config = dict(
    n_layer=11,
    d_model=224,
    n_head=4,
    n_kv_head=1,
    head_dim=64,
    d_mlp=896,
    vocab_size=1024,
    activation='swiglu',
    norm='rmsnorm',
    norm_place='pre',
    norm_eps=1e-06,
    positions='rope',
    rope_base=10000.0,
    rope_fraction=1.0,
    qk_norm=False,
    attn_scale=0.125,
    bias='none',
    tie_embeddings=False,
    parallel_block=False,
    init='uniform',
    init_std_qkv=0.0345,
    init_std_o=0.0428,
    init_std_up=0.0493,
    init_std_down=0.0493,
    optimizer='muon_hyperball',
    lr=0.00918,
    lr_mult_o=1.1,
    beta1=0.95,
    lr_head=0.004,
    grad_clip=2.0,
    warmup_steps=200,
    schedule='wsd',
    decay_fraction=1.0,
    decay_shape='linear',
    final_lr_fraction=0.0,
    batch_tokens=[32768, 65536, 98304],
    seq_len=1024,
    doc_mask=True,
    train_tokens=359900000,
    steps=5635,
    dataset='wikipedia_en',
)
MLP neurons of a small language model. Each row is named by its layer, matrix (gate and up: input weights) and neuron, and shows model dimensions 0-191. Each number is 500 + 40 x the weight over its row's rms, rounded and kept within 0 to 999. Numbers have three digits each. A neuron's up and down rows have the sign that makes its largest values positive.
After each neuron's rows, "fires after" lists the tokens most often just before its 100 highest values on Wikipedia text that the model never trained on.

L8.gate719:537464498565523464518504478489474515471526493493501460490466415463482508545467520519485505514515414461525533458529570531498517470488539448409516483492474502451540516543525505494533489493484523465553467522530576463534496493473509521470456548545485548486469504516486550533518527473569526495514430506474539506511446540435500592554519451559555540502480466373542496507527548535446475437476622450464490421518470502461513525439433452505503494458481385524520532503562608490419460471523462499510473498428486523449555500524522512539549547432437454482432534478463474491483528536462426553
L8.up719:520529483531554481507458429492484459460556476519559547485526480519518479501474572467471516561536455460530544477569567565548532426464609482436558494533506458542483491524515533542494435472487525529530479467468473530611475540507536494531414556558465538558613451536507548554487549473517524515550488450452542489581443508440486445523503523522525507527516521526483501605501561578438489504460546585508474444533528498508436545455445409542529434494546505500495533545528533444500533470504510485494490526489476508447474502498468507488546548476525534475492540553478539546513521448474486520
fires after: " pro", "ro", " re", " in", " Pro", " "

L4.gate36:522521523532480455487443393526505508501553530477514487456481542522544467475453465446493457539492484559494472499501572610567511555515517545517468502443451584481459477454538447450451515473503418452482425599497567434518508481558552575501443474449430495494500503518529520416591498468492456480459479467487520452521500542480513554554476498483448534503498484553543563491487541502517492463532511455537526529535631425494457484532470527523479558521501491500536439532536525504460478521558496549534475519538457493467494477495481543508486553499432521406554490465482541487480560479449480535
L4.up36:497508466441435451525450528501495490514515549533507531532468494505507516556449469607500587575471571519475498500474555461486562438488508514505448475458501556539495521539527512542515513513504501415492464520510507538517494436424561485500409544534517484466498578519560416484531502521552425472442541418483482515443452538459487542467540493478481477540520469480435472551506534493488492490477503523466453497491522514480573356512481517472460466487536525500569500403458542506513491528530473524475489471489497458487476488475536447537497531512521501409482445453439451506462528482487514531
fires after: " w", " p", " W", "w", "p", "ep"

L4.gate25:493490477552505477476540525444484507538508537492530473541541518476458487510451478448462542467358410413443446452454482489509536510513521499484507521488517519513523477455541517542548471526449487452513529556463453505524560534538509440560483551526476427522528545482425543459436477518511523426514520444580520498540494487507457478507484548490588491510440465481521508424517465499525506502477511451553509580517509524514516503491469505517498453535505560550556546591546499487500490508495487539539558485443459540501409483427549449522483458557473485473564434496488485496396520534540462463
L4.up25:529543540475466491519497513570534536465537435589482475461497500515516533500526471491509523514457460504501459470489495445485513465472582505557472583535474443458507522553509552502515460576541477530493423504512528542458523493481459452479462444429412463480447455514534467530436491511484475489496491539552543535504551537547487495503509500471407456503519442459509531492494500506508462558592480501443554512414544526417469469407477452485439489580567510505479500498553457533468489434493473445465573444491493533605536477477493502563479540434584549526507492493551486456568477521497551470
fires after: " s", "re", " l", " S", "s"

L7.gate150:526524515427517483490554498500412581468498477516492485395487497504464532518485496516500451472518462496503494447494454454498475516508544452500434446586472462493488490466491480468495414494589462491472494465530503551578505472563450472519486489581555458525494498492542477453501440527496555510472577530502415474470418549495453468547530503566616531438541542500538515494535524493511487467466546536512513596459504469529457479570483573522534493503440489507509478533494503541522530524470496549480479537499506472502515455509532563409516526511495430541486446511508572535436549458529512539
L7.up150:474451588493568428529495504489487493511568441509555524540493504452478536496436471490463507570441551420510442490471518498514474454532548539517406483575468519416528538524421502468478409521522494492466554480509523542510537428479448485519487434514544515438451581487555510507481497543535532499474517450489473483480530579541526451553558488550529512440520486533491519544418500492493467536431482470515494598432541492532551544585493546515487550473457526560512514483493498504525440477547539512461539519519529495434460513503535586515511476444476518443473505533527554565477532472508555523
fires after: "\n", "ar", " l", "3"

L7.gate275:461486527437439515445489478549478509481502484522509521399533568536502475465545515461482531479465429495495585481494540566524514544456475447491511567554521476494469487499529475475512545504535472465509545488417525559462471481444477532511482498433499487520568485501499524534520533516474566567505485523512436512510519557408573507517455519467459502517507497489569448528491495486481545539516450498486557474481514507461503462478543529479562542488494435422431446558529520476436564503515528545477541576524476539525509521516418575572557424464522542476480533498473507534550443455504467461
L7.up275:463557360473505490474543481468543515629496501474514559443513466550572468456514523485497518563491483544466511480565498460442522501472471424493505493472514532581480525502535470525427480527478496483561544490434527504469446433446484413456433562492527502484470479507532542432501507509473507443493506510526436484448474454557421561542549539494508561474547550574511543511487459515536490536538473471483515476364543502469493495549397542519502534509560513473486470446451458447475479511514461497516514474501464483494540525492534530484511476542495484492475523452491556523496559472443503480
fires after: " on", "ar", "on", "n", " An", "al"

L7.gate335:538453507493488535481499500539443491433464451554519485484532519489496501523528521479444492560469449520606580497560481464482408548543508445403435445557594484468525453470524483526543587514525492512508507545506453513509426530569455473473527541481544498486534498448522482477566519605427527531522506532492493582515580503499555498480570494554525477467548442467489419554516487498489501461472506504540534489563470530500437534486517475501503532472501461463462489496517515498464551485574517463449444499469523470436496479518444554502466482461543463494477531568588433534544502541530525543
L7.up335:547520492461554482538552461559514583531533486543547505513542492528532539496521448463545474482491498468519545572576486425472437533468479474455538501473462532486528536536415571486589554498471438509473519546455496539505454455459549534482540569530569474585509410489516469547480487480506469439507485526553520514457610470502471541553489487500468520440479500485458512545500542529579558484478498488588503578472522497545466466473455514527481506477586490461533540485521457543463474492474499547487559455559526556500524506582475483532499464469483459479476488520455472585537550528519460541
fires after: "r", "p", "f", "v", "ing", " v"

L6.gate855:471538516480470526469454480457485502535536486449482485462528509480619390564482485469521520588548587509496479523556496501494428538503459503575474479474526449504386535522501526452521504416482510461469355451452490423485470497571492510549497481495479492544496468459516523499520524438463504428477483551507429492544508549517487458505486516528521503544565451455503497533436476564462479471473492442571505471523557430431442485460515515555440477509492512450495532527531538556552584520558512532483531480565453567468500448483523524495512504497495493491513526422427522551456532466529463488
L6.up855:522469520524534550506501432446505453488542471502456501563544466491518553501482463501426504462507593487487557532479572451545485475516527522515539561471482537479553527506447577527448495512552543542498422513569475520435538529466458516486450504408536475493526464497469553475451488573576438456540513476488490448527546532438497497480441452536529508480527500488429477503476521532546526457523525466465536439490502421472542429480482500540491482467460496545472530448471531508482594556431455504513505470489575519545430526512538446523528399421460524544505463526455471553503518410496536491
fires after: ",", " P", "ep", " p"

L4.gate330:498496530444482556488505536479477459470507478525533542514504542532498440486532533466576491538465501521483454536538474583556500453567477509515465463487530487504471493506481466490514469546494554485561572570502502445552533438413440539480463480470519514494505426547494506489500500506477494442490509446472489503506500535603483514496573429464466475508565451565525466486629451523470488496502524481491529525501517571595461482535496456489548495516471521484454545526526501472485393471504600487522482519502575553493486476486518502564503418448494486493600484500530498577469447551511476505
L4.up330:513525537517480491467480533548416572493526513587571460521448546545449480446526545504484511509519575471488479562531531533473570567544458550494468410511521462499534504578489491451478495571499479535505414507597513558460479427523478500456519503496534581469497578481543501536559562476436517540453522527573573417541495485562494468486510469523524511482624515372530483477451560424510522477520529555452486437483503530481486493439583474521521476456501466558445491540475474496500498484507471537496420498545466559502508483486459459497490468499542535477512436450559464482528470438504505496
fires after: " c", "al", " K", "d", " M", " D"

L4.gate34:493496483403506534511463471594426476458533462517404516481507473510475440547573531474495572487467489519588497511476493469514536575493544498466521507513499510526508490523552464428419469550497528497502574523513508492567528455488593452425510439488448423550520560510524534385481431495451499521461550465490457476550546528555467519533455525506535538518458519447499503504564529574529519472514509479484530498507507441521513423445440523538523531465489497400519531420527470485533429495486476515534498502477518465506518424505516538486457520462488510517501512462585487455492431541475469510
L4.up34:471501471438517560479535440536550436532528548504514508513422475578519549530510498420491519505495504516531458502435501496507482466435526490497475467505481549570459484500472512531465501484458550565506576556504482520527508515488509500440581499430453474546534536509527513503493468472497498441414526396481515486426587450489478460589521529489560595491462477530500472543511521416475495534441504458421506491479582484509608434504475505443463421521551501510549544518522519518551458479476526517461487555411527463537520484421483505485484517499497475440490507506542439557483501506480485505
fires after: "t", "ent", "T", "C", " 2", "r"

L4.gate759:485520463507525507506510558507514447567543555569540445486475563483448480384502453518540535447518512478489497466463557475504591460449432537376487514475523521527556511507452492426511546461543511489475411531495501452468478531479498562589495490486515476538510449490511450522459503479541367550560477544512504500502469519538453499487469580468530467563527494496537467459449469547496545573469471523459535557576531490481414522537495546498483509457515522494461588576547526597522493522486473510495439532458517532501472474444484478466411486498453495539453507513485487564455497518541508520
L4.up759:469477485511488495486496435466494437571541481548411434492462510452473478496457402463524518452528459441516521508550574426514522492553452515481590566521498521495501539506564568580504554498517496520514505536555444495506507550501503517532452476456560541447418443446496453549574542498479511515526512543525558486521500537547515506467429476465467536458494500546428497530459492499385493491468477502502538493545479454453462533525462487504551464470479479499517514483443460500433565427546496499436423521479512531474418467514513455534488506435499567465507494527438541469441407527555491483
fires after: " A", " T", "er", " F", " 2", " 1"

L4.gate522:525512512424535503532510398483481551543523456441462489535461582471505524503470533514562493467478529471535453531456509466532453550517448490508460484534530466555476410497502455545501549461552550575493483465472589534485439467507504453486437462557500557521492477565485525493458518564529468441521544489458452517540475502502514491487470527556438518451490479569460519477521509529508519487568425449488457471515451512506441487549537470505467532542514590477487605519405538523565480515450523545537490480465482530469553410528471507483457498443473494534438500534399459466406553559506520557
L4.up522:416545491580474504530486452538434473487476516556585452538537463452453493569434477551425487498510542470445538527489510491485535509426499527535551506454516486485487496470527465491512530513506541505491560519517515515507429534520457485459522481559583457446533571594525481553486513518561469452493520462479499536501507528438538451495495457608470446493475573497544480512539419536509460492453578393475450461458451531438544439470537456492508501629520497509573523528525489474464536515579550531481413495466477529455493490471490533537511518510437507474488465446447562500510594539537594495
fires after: " n", " N", "ell", "n"

L7.gate318:517451523513502507527562524559528521422528518515529505522504503477502428518494614464534497489485522412490543509466591489506498512421453506504533574464484487509463504502581496432532402540542477507455464512530562539437430507522489489513425510502453399554453434512506536549539481552503552476486532461544482461461513433507473520485563483457467536517462548513553565513512508548511516418447506471476484518464466508479481561450493458532452523509498534471490588500445547504522476499503510593479514531484476466524538504458561520444506505500529508553525471566469496438578482507514597469
L7.up318:549509512546393463573514487525462507534529440587490463440492541416536508520482494472471544506441448563437499489484456534544526429519529489472531420450554449574485572575467509489410518493534514506532516500559530523517516492468496459451446526519517524498443474497491432496451543489514408481512541530552509488565566405549541453506547464525436472456511443497520541490470496505463540513516497543528506488500455501515534463551532528480444488507554528434501506412514429538519453483519558531508499457574508513484495557545488479514461510507520526476552563475583418475502544541577587516
fires after: "s", " s", " res", " in", " d"

L4.gate480:480518566395498497516540498490461461577494524545540539484470511520488503535504460498428515578489500504521515574522546537501466488469479572524533457467439547611565512497514510560442444480524549451462563582556507553419487479501561560470435480539545483463485476481487522493404569484548468577504530453511526542507589499497447537412538483535484523464468441508465519509506459527502565484500538466475536472546444523549429575511530438503554486472540511479497516494493568472525497463476489447548471490482500448471450501441493560518475497420536539497458552455549454488555474445441507483
L4.up480:562514527450468494541522436478445531491400536529505498481542506509489526488524500484514470531478486521516524574484553551548496477443476449528581492521480449509491563480504548538528548470475550520511512496475440517500541414466432531491499486499584558422529527521494422483400588477532478562569565446513520495548501478507506485425529580507494556470496476506506502452558537474519522513477506426440404440446479505560488498466561534547478477430540460549473503434530572455528513515485413440494444500472513528451516498570473470516533457438564516486559473460538548462499567490528546531
fires after: " C", " c", " T", " t", " K"

L6.gate141:586524476443503422545490587511535531552488538553562501473496530474450446515530411484472447515439517548398504513494431539529485570562566501499512546482462489456421450517443546491505479506399526436561523508570504542503465427529547548467566575458507497568523500553462513495560594441495538529585480577476553458490542580481531478461515531522530497480492519435472490465475503526588527493494483494484518526522503527465494491531534504404483460458442570478485514501467478421515457427496475504497502559543480533522436495561495537512491527489454502493522465452532485539519468431556486469
L6.up141:479509463475407478589489464531530498480552534493479427552464521554520487457508431462513522549502558462559557486516503481548526508467529579470473532555476437446532428573456422561529501555540492489488451437474520451509472562477545506562427453504448487537433520574464538501483493463524514532477514571516504499514505509473527487489465446460437516550579550462468522526498547533550469511497575548510521526507458540478510524501535480462567486483531505497494561545486468418545461553419538443516446532527468551507542556493554472585484559559554491482505525565462484544575501474524444407
fires after: "b", " L", " B", "em", " sub", "ab"

L4.gate456:461617495506378483534539516569502503435556497519537511501454481538579523434452497478482470515459512538545490537472526496461498400527530514474379417455546503479569477549496451487522454489545482513506611464444505459535423466483506544520507532402467591535546529505481444509414476515542554448542515434567568480550464483454528524485594488495540477539526508477417482487499514491475483460509525490454529521478455517548477406477490446520497471495528454533468559466494504497491437459521486512518506526469499531533529493500528521489549449555534479513545493468529478484509469445525579490
L4.up456:485534477546404406534528527458505488538588525530528461427409496541471497504518476579493499513505505470547455513514541534421557447503520464503480522466419521506582570533471486453511509560475488495541502548547565487442554514476466479471489588459528574486451501492445502498472525448517433574537478511506504469488504499491467505470500648559480478471504489500483476471562555584474431454510532547447566534534476497525545514476498440522503412512521537446434619529425458510520518496493417523477540528534523544499481470494500474544500457536462481481471533532558514566453535435549499497
fires after: " D", " d", " m", " B", " M"

L4.gate55:588505497489518563495515528550503521512506522447482450454521527482606527525540397484539491489500516507510447464528466524522532561510485445441519505443451478564570507570450561512468548514511496528472496484451507470537557548601535534514515477480513530474543513508491480538487522538546536544493480628524577545472491563505482525478532497523513511495535476466456547478490459519474514501400525561573502528554534441513408557513498469516550535532487559432506523549479475478543522372459484465488455534511602497513577479528547544469434446427476469546531568544509521499478488510510490484
L4.up55:539539509470495493526477503463446597527511518487447473470562499517506516568511497523522508496490533533578486501483495548561515519527513584432541475538497465536574473513509497562495561353510475498411485490479473485460549531527496548511520527462420536496506485529441424499491526539519578533483578567483497497555509505469490512390435516480491508493502493517478524421452516512539517544479524552530484566477558486434458620523494474555528521515500513500497556532543476497583513535517449447520515542511497494563524471504442508506544479493534575490441461552481509516499478506506426542
fires after: " L", " T", " F", " t", " J", " f"

L6.gate465:464563525476482479414534607566476491507514484480451498529467461560561540486462419456514472542481489478477506461563452442533541473433471566542459419426455517461457463486442524521484403520451456504447497509507474490464476472503481487522491562500499486534560540482543491476485476448455421484532512524456495489579506477551524507542509516511535515492475546487528422450535494524538474482534545554527509526506469564458494487527542492431541549523486493493430443471482546545513516445448523406508446505483524455490480514470434495512498513490541439442528484469468469546415436506502472465
L6.up465:463504557517461419443440535550458470550496527539524442504499427485470428468462469475518537533507516516528481450527463457527474603553462484519536524477471502534487498555540520517428501467510500495499528502552428532419469426550519542448503466472485506501411465501512545507593516528420446460519498521515532448497563518511516495448436414528440519517446504542459471507493448511493504454477493454444458471492462537535521490451553523484495528566518468501529483473499438515476545534593409506466508440482461480460485466512549547553449439469553487547520607517411491460526555478473487520
fires after: " A", " T", " K", "a", " c", " B"

L6.gate482:446502500492526473482467460498466597439543472496497452474539542483486465452521581490435474476400481533488492521449465540475480520514596412495487572455583540529521525570466498542553485485478498479480448532416510554508521480474572459456479476552498509551505474512486487532471482503483443493540514437565525555484452472511471547578510482579490516562606463474554505543478510482474502500502466513543497592540584482401508476496535527539488404527512485494467520509519475542497477519541532506493561482522503553471490540505427552546562603464498443389492530531506471531499526543415457495
L6.up482:503455521420520468425540557489568482530532528467483521504506508417518491458540510467461435538468542484535493549558410549508467434495502452488547531562523506461555502581509553424455597499494483502476466500544471507513605476487453504483555416527453502467534527487549503456524491539479567535479492398540602399573507486529530532448508505439554505563452502523505462530522488573471503450456497507519437529462477523498564500510512486473496467423475501546483537515544512530521497551491457439464501578495513513517528544464473540508494540409515432513494617523495482497519471503456480453
fires after: " c", "i", "ac", " C", "in", "ip"

L8.gate235:552512473472576535495608496542473474453555528547537548529540466482496563520462529478445498524519488530536516496536547493506545520450515478523509533545414479502565491504545530463492480565538568425475495547600544469494491512539471474588501453500513511524524537479413456530481491508478435480479484529546562463539538512501465506548442457542506509512570458532444552506533464527525465573469482458521475634433412500521574517492502547485523494578448462515513490539420517508511483435439483429479434540508537443519578485519458517510478504530608493525521461521486425435564464485514495479
L8.up235:440524477489450449520551477489456455483494554502555545555530552469526474530558579449489487596544476478489465496513482521556546520495478476442466500561366509453517496533457537495490487518499503531499466527520510533517531543542509537529512450466508532493539538459485571463539478500526518457440451488456526520500423555518371496526517489517498520474483501486498542535557477528500444542495474496606438541448543491518534507526504452449516532549545522438566494455525530501524451554461543394511480557497489472438513464422498505516545485547506536426441544581517510497433579567522488517
fires after: "\n"

L4.gate745:462418410531502472471470548518502533506395607518502525510492465562452488519453496566403529510462554466517536521516476505501570515485539562481495520512516549490492479503437526490479445498629504471542560494504502464522516470443493523443553461533490506492514448455517521451536549526516595515587530561457552473445494558496494509525473465547495515458581474479514559497535442509507509519408475495494538532465517510490467495509476539495519553480483542511454511500523482474527552502481551522487495443456516440447571490517525521473546555533522531538546413556454516546482578481510483456
L4.up745:493502520451508516527447488521474473544454556560460516486531486561535494460463554445466558529512555468481461488488575538498575520451504551438548476485589476479460493537497498482437431575586483507569545473482515497522454512458497482444502480463449510425436471614449493538496515469604521523506532492523518491460467482531528561499531460474379540521556487548515552526479496520506518521442465535448516489444475534507495570541508486450480514444479528539486498534503454565602507526523508492508479482544521582600528557499519487545461577511562528492526568493487438526564467557526541474
fires after: " L", "in", "ab", " dis", " Mar"

L4.gate165:515491506487531436504480491451531462466449456451514517439513448505568447516560514463466485568493495535454482518455498539442518462528500452546581522491502497586457462417484497426525519439528492473508512502454546539529473541501542474489500515506452480567434552462453486471524533423504478493509455483457538487454513575517530450476508554498523534512420488492442543445443492511462488522468580577530478522493449521498549503490518462432457559503482509432489496535511495497539438463538514497417468475529451430454543499552470518562524491557495476583565573503502486518428507443528526492
L4.up165:524441527504513509443475492539525439511476521498531509483441475520501495455476553543504536430513470505433468496441529480494498526495497522538508574463628571538482457526462509465540542433521477462501456494515410483516537516517426513465531525550530458576461498495530508575445498473600573491508484519473560561417544519434550449539552505472461451495426531495501517451503450494481538591508499532529515526439454466456495464494536490465517435449489438529496468492569503573459442480576508552552405513465518429489561511527535456473507453561414526484512513554544515459519507467473462563
fires after: "-", " ", "N", " dec", " r"

L4.gate690:432489463624500489489596502532460565535485561443417405507486528579473506434460501489531508513517482526557484498505454523492489539476557493467523497486512447437522570461471539534465475515498623481459558519474473523498517543514538431560494497449483506488488546542461491474473497468495500521496499468542517452493438476586532502447564528508521441479546554518516524455511535516532486514477514513523472508538502447483479513453510454493415532520545520405473547500508470510432503541481540509460519476474515561459550501480486489522476509468499488584523457556466435515407457487539534473
L4.up690:466530511510601470471513509430574533620515558520489459499604553477520475488543525505511511455502575519510488454466457449459434450470492466504539524491491443517508424481460515514565503499447499514507483561465530461454468487470500543509417514516504460483525485477483521502448444459514626474476560547490540502496507455519555526501497408471607470512541494485493405498492519594411536480484480500472400436524523514489538508494489470515473536465439530582549462417498518548496559502489435516483478457419533513508513496491504443508551447473496483466526494473500499478454491533550451463
fires after: " sy", "s", " f", "es", "as", "ut"

L6.gate400:479455484518546484557514504538472501519568526544470540556495455488530546493497533417492515478464456454526442447431535499453520479419430472441545488496549456470512541527519421474446483470472464490445446510559499534535483551498553507465465478500520520561411562511446479523543487428365450496549520448402522520521490554550560503524505487487453510499455577546557511515540547497558510494530523533471500488540504548551491576453490510614426560473484483485538478493531529473410497549470430494510473530482497497494477465537431522535465525478478515509504457562568508432527539499519495416
L6.up400:514457507422500525534529473472452543526554500440488467556455500471500476440475521404549481499495500509481478615483468496574470577491469448507467476430541478486449553504549474563471559503456405533452499548512520511572452396513514454475505546435427529535475541484495527500442457482469515466481427465474520550495480530562523480538500541499524546455502521514517442504487546456539518593419468490518493440541510504528502454465421456463481491466535494467513453546527458448513525427491506544467610473450563490475488483518539494516498547475483509460481440564508433526496518540563550485
fires after: " t", "t", "st", "ent", " T", "eat"

L8.gate691:432511503442559465494511508442494453535493481435532442503520540407404487455502532553583563436555479454529492406498493599510503514491483444523537536441525532483477506524479491591556534551471468537586486563529575505547482399475512502456527470514477481553541427507560505473513542506552533458605507482548524493448530470515535534550582546437454485533524519507524524506519503493459448465410462507522503495466532489487454482468487438552505508525495435488583517539495518436455525500531533486467555510480486455450433531461545555521493512479436489461465601469473501451480503470516499481
L8.up691:452505493574573509411534546466531487493460580452522527505516538504483521518536516536447575467485511510476537523516491602472550426549488473536504570445538503474506458433496433521550579530496480535511442499487484466583523392554474523490451509487482545514526447536467487494495516491544548505574511489509434460500489588508481435454510489581438460511590462525458503466522530550476467496508448493451545445458545457488442532457458447431576524475488558483557507531555503505547528439478520534510467480428463438519531475477549528498533510509501459553510518465468485471499497496534477487
fires after: " in", " de", " con", " d", " pro"

L7.gate470:479438535532521514527538424555434596499470473480457542479512440540576479413496481565540470563456552464448518500487482549546565548443460527488463497525490551524523491503476541519464508543549551469536545473522522498509507529471490446485513510522458557563491559520529481528526553469446483419508539518466578522460534525550525455561485513459446449441517478519482416511528486533504521470489489497460490527531563531462537441509486521448416489542499522461470555535470497472455517530447548410540490528493512512478565470546552440545529571505503508478457489583438458427543552479558457485
L7.up470:525494546552437481541530435555506525403508531460510448457507512487441532530446535585529467472445530448524481520549483555580585547494486537418442506581499518468501548494522541476492526572536476520552506524512525549542521515492500440509474459474563514490553490503536508425487471534496462403585509458457523483529467568539524447499400562525460445431522454521504492527500535523546487517499514501485460500484507533532479442451435521461433516507470497528473515530558513507489480506505492431552520499548440508472567417475535518479416567468559543474529519555468518455490559483515531515
fires after: "\n", "am", "u", "in"

L4.gate686:475527537538503554471491506484562461581517538494558464444500563413535499604453487499409480519363518495477498516544424565434453541511486518498496477461457528493465551480533465517495486491416468461419512508493444478549532526463488527473480465583534472505468557506489532513421462490496459478481610503532529445461507483550575455542473538534513605433518480496550448464548534546540465529511529550500507508519498544470450543487536473574529473491558475533441495483507526505451471478505499470494440558537573553467505552515457518468500492498491495457512446515467466489598515503470428552
L4.up686:532482526490513517502480495482482516517506538506550527435463522505474545544499496473448469491464433467479532523507450459420555553457534561522485523431518537481556520541480511533449462580466502470492530574451469466548465478514486444478540512539514519467514510503526487535530503462489492516469531457493523474505511527525577450621470526533497535461629501493563476474562487485498477417485495492510492554528520484464502474520518478615539508484529564483489503477421500571417509510544486583427437494440530478468529535503516466509514477463461440464477430474533501530609526550498557503
fires after: " c", " C", " K", "C", " k", " S"

L4.gate417:491485507429530555562499431448402586532465560521567466528515473484554498518540537537482527512487556483556513496503554439480525562432557420524405478523541516510469449536492417519564573482549531489543513515457509513430498482499451549392519506524546486473619475513485422489524463497565439518520523501487462507459506510450492517522431550482528531479453515500512529564508468470568481514524434479525475575480451539541555541528533503543484496538458517526513511548545554503456494560457532522447499484476457472512467489550465538474445428568535473484490503509523498522543524432431514453
L4.up417:486526490534504545521493427468483446521510462528465471499468458504486486544466477558538566517526570535544492494547516460531571554507394536539523483624462458511463435525464476472502543531555520528475458477466440487531472417523555476411509483469495481437562445465453464529567524558504518445475553515446477545459495565494532437460509480483555551560397503570558400497521521456483460497526482441539471451484509442469515460472546556558522511535535515471574444497548481543494490533491512457480481524524430442466495434454525568536469501463493461507482444534418455539497503474487558454
fires after: "r", " n", " Or", "it", "ar", "n"

L4.gate224:475488467463481494476480466491551503493535517532494467453526497543494507551429517421460510440521446462450585460520615491528484474413475465505497501568473479522438445495522465479434494482542497539479519480529496559471436550542529513461531470481589515485515521523490504408560590448466554510523510446569479552490501588446496478564516463468514433564474470444558534463505496481506470556527511511520463500470532538422549411459517431487470493533473462436545441507491511458515493482506506514499538524517500484529512403443480537544503469548511465470565621482569493497538438501598519466
L4.up224:437538415491522481537476421505541519509517544484475491496424486482455503543393526400511454572504485574535596414544487497594444477513477540483441532478444480503522485475550556529438471471541499525508514435496571461425445485524559541511437556499509510506484481555437464525527466493464516529532545481520504467472506506468523523479518514496553533487435496581477557523473491456477494486537504491518468561460509490565487472442455571569513464476469469572517525496509496609555561582488523518488505556463465509545462490454528490522530502453458499456496515549464542493455564496482541464
fires after: "n", "\n", " on", "it", "en", "f"

L6.gate790:557587462435553459572528538547449510570468535488467472493550465497494488541505456499491554490492539491507483593481546460454521467421514476464459498572501450508471513544513458524493443512434502508466528505442419442529551386463531471485468484493504501485472563531541376548468539556542454549553500431475472495493548527553454513514506569510488511490514512482459480483512523456533541428431532542490444502491477532542514550448506557444510452468419515475475484485487495524562564495503471563529579588501460461529510510458403516568535560479530500436566480512536476503517513491574467480
L6.up790:507450476392606541479472510586555490483527521468456464553604493500490518491525453456471453486495465573501456575530532478509514467497430528456468467557457525505475539476530476526469484474495513476462543496452494523557502472488555454550464449566473508513513487525539435548448609549478540522505430568467489496560524556489574479532530548499521534489499470547473486459543509556500571526456499522462485580462447511530479530531466490529492498429505434451445466579526519492500527503493421496485519504534446557532463475404422538481486560443529506475498514462530481495481553560559511470
fires after: "ent", "id", "t", " N", " T", "ort"

L7.gate710:549458553514515514445476569531565500537483504544478575502495479502516532597424451452467433535529569495613534459534533392574493539472536487442488544456508436556529480517467525528479532511481568414490510434476431472528449440486448415473461490488448445476475460476557504517443481526507553503499514483551474496559533450512572493488565566543536575521523480514459468475478549519527542518537514504494457481513524526507483504540527511485490517549469475496436472475496530490506441473514537492472479503494559483443499544528445491506548522479573526495456471447512464532616478533425431484
L7.up710:453491507448531499481456461471446486459468481588442540462429430488509483543502526486529426522536508487513471512539450467495481538561475467625487487498474473479555519523467507550499489509426496528521534539463505576498495554496517508536513505491536471528507494467476452534483546516494509532474514535512550491593529521459530511492514560569546494474528424516509498469537591473557530535512468535582537514507582464506518471435597501575485577514513489450425585559498463485485477491576560500459497498466522525460492532503420508533567598595575508489505505431509499543492508515462550518
fires after: "rib", "id", "p", "v", "ar", "il"

L6.gate3:476542475527536479495527440524530585504516513553502497515508471553443434495466520538518447481465453591545529462507547566478577418462498514488490501563577512543550453449500561446574488563570455454503521492455508525507595499446486478487456523503494560571534468543543494486438423494495456533440541385472496487489521451534424542507527457558497512492487521538500521549540457432479499474513489462540460503500503558472536572563530553457539432558515509495505494485495417465533526544527535445480512507471458487525488407478558497532499529621544528473520544538515484496462537481432500571
L6.up3:489457394526440429480513496520488506507499485559419570438521494502531510514506483460528582508493572561552532451463470508509472475503507499446530454545527501548556551487518461465543552504556430506494539524546454525533537525471477499514513500518433456525495498407511467485518440473492528554440567494542480458495531427514448524532501537498398462524561455543507495527431479564469577476536520539464531541467479500521472461446504488470575499548435545443525451517512445449459504557520509495488499547516491605476534531473534470501512558519492561555491515471432559569558479479507522512
fires after: " St", " st", "in", "t", "m", "ac"

L7.gate158:504432406491479503507486530528470551544476478440490581506517475494560489452472544514433499506491491440524468484464521474456570556412559479469517496476448539507562492488519516483474523553527596531519488459505505542523508550491603520536464497399528545518450511572448515491421442608524515522498539532482519524441431448513503535546512494495484466479431471424526515473494465455470492597434480507524485563539518459404407524515528521537483519502480502484512521433561516510448469481491464499492494463514547483538547446470483505576542490450515507509488474566593459398473483504513524480
L7.up158:480480565508553524494494575503521512552479460452535464533538508458497385458569460527646478459505501540560522518553445527494538522465445529491458563445575462540485466557491476533554574507543494512479504540411526475427451438457466525560501492507531549510476513561490522489514505548497477505528614443481476530456497431523470454458494460481465499396482583488510546542520549507466516473476428507560485539500541570465511502542507509471469522480485486491484506545509519539493512531432521566478439495458488519595548440441534445528489488459465540517478447483470517489427521459473492462
fires after: "in", "s", "as", "er", "p", "ff"